Part of a small language model's weights.
Size: 9 layers, MLP 448 GELU, vocabulary 8192, 7.56M parameters.
Architecture: LayerNorm before each block, rotary positions, biases, untied embeddings, attention and MLP in parallel.
Training: 123M tokens, 7483 steps.
MLP neurons of a small language model. Each row is named by its layer, matrix (up: input weights; down: output weights) and neuron, and shows model dimensions 0-191. Each number is 500 + 25 x the weight over its row's rms, rounded and kept within 0 to 999. Numbers have three digits each.
After each neuron's rows, "fires before" lists the tokens most often just after its 100 highest values on Wikipedia text that the model never trained on; "fires after" lists the tokens most often just before its 100 highest values on Wikipedia text that the model never trained on.

L5.up407:503490505554496502518487494524449530494498533480502518477507513530445471478528502505570533519541473501446507490475524527518539441495484465488466488466501531480499510510510491513484508504517498499492481454462423497487512519458479487520508496528543473466533485484497526505472506544535498479517513482461454512551502520536526481463474514522506503548490520496510484496510517487477519489514525506461509467474482481510475464536503508478538504512506468502470477514522501518454492488489507487548516489511494500452531509490514505526501507506514452482450516479521497515460536491541501523
L5.down407:469490527517509433491481493501494476520511481522504507486444520489503488568528500511527495527495496526491565493500489516512542499480510516486484489514513497507478502533470496473469509491477506467512505477477468537491499482506527455526505529504510491495479502485537557510505494492512498426488520463442527492499516514520492535464505511476508513477519468505514501464520525487513530544520497503479532482487464550529498529505461486518505546488506472487461485470519490443491500460515521536487526472514542505463491502468481522505516513496521501496496462547487536523447527537491479475
fires before: "–", " |", ")"
fires after: "1", "0", "2", "8", "9", "7"

L3.up396:485467542501516513500501527518455481479484480498501451477518468497498479491470495555479512506479464507491513514513528470500491480457474498503492478505459530496465549518476533467483486492507530460514505499473509488507537519526535509528468519564477491501452486493510483492518547466466509509490537546484532545520517496474463527507477540486501513510498510536466486505487458444502510530510484526476481540519551507552493498508486528486511481504525533540512542482504466488457480527524488527464559492513499497555514469537500492534482497516507529484500489513490517495508500474507518491
L3.down396:504486514502499492493521488502512502486497484517481515506504517530517470510473522528488507565497473509503496526569504486487493507497489512472547472521494521493520498488521502501471500505499520487504475512473527467509530500553509534488469549551527514466507509484456505523513491511430505502491505473519509513523488479472436494550450455472505469468450527489510487468508526518487468552495518533482470482485526523513476551489496474466511557496471495502516492448532496495474470504491542506457530534527489501475431516478481512503500497497550491500508516494512498464480490529520505503
fires before: ".", " •", "its", " Country", " Time"
fires after: "\n", "3", " bene", "2", "4"

L5.up312:512492527511494508459488510482498526455496448463466476516498489512507499501532515537498527515511492477495498528468535542498498522506493522467496500511525511495501522474479548502459520500546484428517533478496544489508501528475529471520478473519506484499519473481453526489498462488498505446508456486489511461496474521497528511513508460511525461472483492531479491534497459469480470471519473527506448539472520469529481519498509524443485506424478495571499480499522473495503485525480524528497502516474495519496541507482501533523497512488513539522474508524516528484528490605480501505
L5.down312:518536508447490494476477468512500518511505426448467486537515535518508498440491489491502466472513534493463507516510468503460524517566530558461491534512520503536499503505492506482490500526515515497514475503497503514519463472513505486511513508494520494502480512499510546513502482525517517470516465516548453522509520456501528472525489478454497468473517473495513495510480507503533521462468526514520538523515453485535511474482519507497491458512473504469457451493492489549487505524528530494498489490543468475487474502453513450475528491479533480489568522515508499466446507473512503539
fires before: "1", "0", "9", "2", "8", "7"
fires after: " ", " the", " a", "1", "2"

L3.up148:486511503484499533484513535526510489490484500535501462454474530533522511464487497557484520488512529504465508475477455461470522512482471518509496482459549514528486482486534518497512496533515497453527482448526485485471513515554519562527467514537491490521528532505532527528470508474466495521501520519500475484512506489506452500493455483537512488497455495487519489500460512450458535480548497483521479517482497475438534462513501504480490477468512501478504451468483502512522509508522524490481481503465476486486545505524500469514478518535465498511532513473481533464541504564523537557
L3.down148:467528508494517487480508517520511507463488496531494479496497515525492506447573484518462518482506509479497496468526436497480529463526504486487513474505505490518518516483509513498505490537503460450523472466510508478465539489524520484480503522494482481495539512549490495532454551507449488465510506523509494516513489513486507495507505474500527554496467539520511482511500507494505498446532551493490513533499507455452566420493469484480529470485516524491508491490478483478520504494518484464496453503495477506506550504550506506500499535509475515483521505459509535470494497527536479476
fires before: "-", "|", "\n"
fires after: " |", ")"

L3.up346:463487489481486467459509508502505513535508507514489537484461524490473477501487476516516531470502522515453478494483541489515507545504550486469467512438533472572497482432524501454525495518488539468519508491515471503505465536502489501523488484513505493476561485535477482516494503516473492448475528534484489533506510470503529477499472501488503514467493460499496519515468484462464499485522538506535514493508538518485491461496506509529495523452472500458515476480547525518505556491526496498538532500486495516510487532522459466552480482512471552489528544514522506474514527542507508449
L3.down346:535547527507497511535519519490471483518519490526523535492531496498494447460478479522466527499467519503497509532553497500529530503481467479498535511495477515475488514502509501491537473538536483467502499511498519472537463498505499486499509519501499516546509469482552465504464492572475502528504513495511502493525456519514515473565507488472494493486514488513494483504507501505477470481529512451507494516501530509475517475528493469490488509487540482461450474465524512456507528515510490473489488463488470512486480481484510447512478503536490487499505474502525480498511480523546523491
fires before: "-", "\n"
fires after: ")", "."

L5.up108:486506493512502526477477507479511525513488506433504529501489517515489495489450490479507511478491480502447480485490556522497486454482463506480494510518469506491490447526518520546500513562504453483497476472486456500503500479521491547540436488493492487492478509462526484521530458487503536493559541514505551444498499519491508488526504460479465507512495490497507477556486502482524525517540440496516520545484487469504487507530542528524481503516517534514505487496490505465474471471491511507495558511515497496520516475505499453483485526477488506497517527530540472517521503523464510486
L5.down108:501493483523516511545563451497491534490480507507503506505474474498507486451542476483486495510505472532511495504552516503501505485470510542537497463487508518473517532529495497509461544461427484546494493488470514458513512506489515504462554507509534519513537492497492464499499486500473555504518471504538464478453462513501536481468476484468450482501500488498486524521428473522488503509503513502482516550480442485465538502502499467500501470494511489510498519497492514504565516499478515478465481479487516493530499506488519462494469518513475492508492478529506503506524549516478516527
fires before: "0", "5", "3", "6", "4", "8"
fires after: ",", "0", ":", "′", " P", "P"

L5.up425:482491542528484532452443469510493492481520477520455463504496490474526518487509515523500498514479459457493489502526490539488487524521499507512509504498480457503479465486492482515504500556468512523541539473511492483516500521506503514509491516517491517519484470484471462469507520511509515474518499538467474493487527525497489488504486464475483471488493520525516508525464462486500490460511458504515476511424524493503457491500487518471499482520464486539504483499502494537513513473537501450553526514521457521512522566525523487491534500490508503511495544526516525479470520524486466486
L5.down425:513490524494451485498463509479484498490489484465527511510464486504514525509490442484504476479513493487496480518489533476440499481472498479489539535514514475516495498462496523480523497498533425517548447484524483474466509504539527513522504512509528455491487495509493489481520549488523459533521490503505494490475503487506558421494516488497463519519514507536524531490496457541482510509531479502493487515481523478496521443494494521503503517533516531491474469490506468499499530497536542502540496501547532483432501528521495485532503553510486496489527477481485518459524509505520499498
fires before: "8", "2", "3", "9", "4", "6"
fires after: "1", " the"

L3.up332:531537479512518467496497493552516480508515491486511473504526508490541491520497498547541465486504504493509485501508508450523482503479507467451466540502534516549498512476512524520492484511496480499541529458500515480480475482499472441504479449514520519490501496501485538453532471499539418489520486461512499544466504473530489471469521482501501462471484469447496471546495517492517514439478499484461544532444500492517486484484497490486495490458517494505505517448500483526521474481506508505497550498502518500535519551495504517506490492519493547513498508503464528543509487524485471506
L3.down332:520515528513490476486480480534493502496479494526504533500529467518507499481467518508491479503450485488523481528491495459513506511498550498498481447496503498473496525503504496556533480490477475532527467491482506488497501471530457464559567468529518471488486532488533503489519512494502444476523506456519495529510488483510525509516492514449481472503467541518509498503528530490506446469534494524458474483502529543447520487518546526502479466422541476504492514420534460517499488510490522479513531513500515494496506510501487466533520487477524512500499496509529492526487492519453504500
fires before: "0", "5", "1", "8", "3"
fires after: " ", "\n", "9", " (", "=="

L3.up286:496498519482520494501508488515494525506471523519512499452509481496450501527498525495513511490515477467542485523526499462466541462493478512475489499489463477527499507513472529498497582488497523521486488464494490510517517499523482517505523498534474498496510496455572472495479460523521531531515508490561497531515508512482482521524525482466449484502501500519503481517489520482462470489502505503521512528502503488491493514500470543495497474507473529451485469516545518472488478507498510515509527498533515530479477508537551496506457481479469533450491474572541483492535516516511507513
L3.down286:517501520473539476522541510556512472482501529520492460507488521516494500483513472500508488452513561481499485527488480532440534510511500489520513506505540533514455545467528484498494505511474498497461519521493482491448486462493494491499463488445453513508521465467505472504503522479531540493499514508505534524529510465502508477511529489528507527513516530520519475508512478521489470504492509555515512478483480539476514494496442531465494458483492544471499484492536496506503528514523496508487492447453437550507525513531484500472508459527500491516450473516520509521516486501502469454
fires before: " |", "°", "/", "4", " ft"
fires after: ".", "1", "4", "2", "5", "7"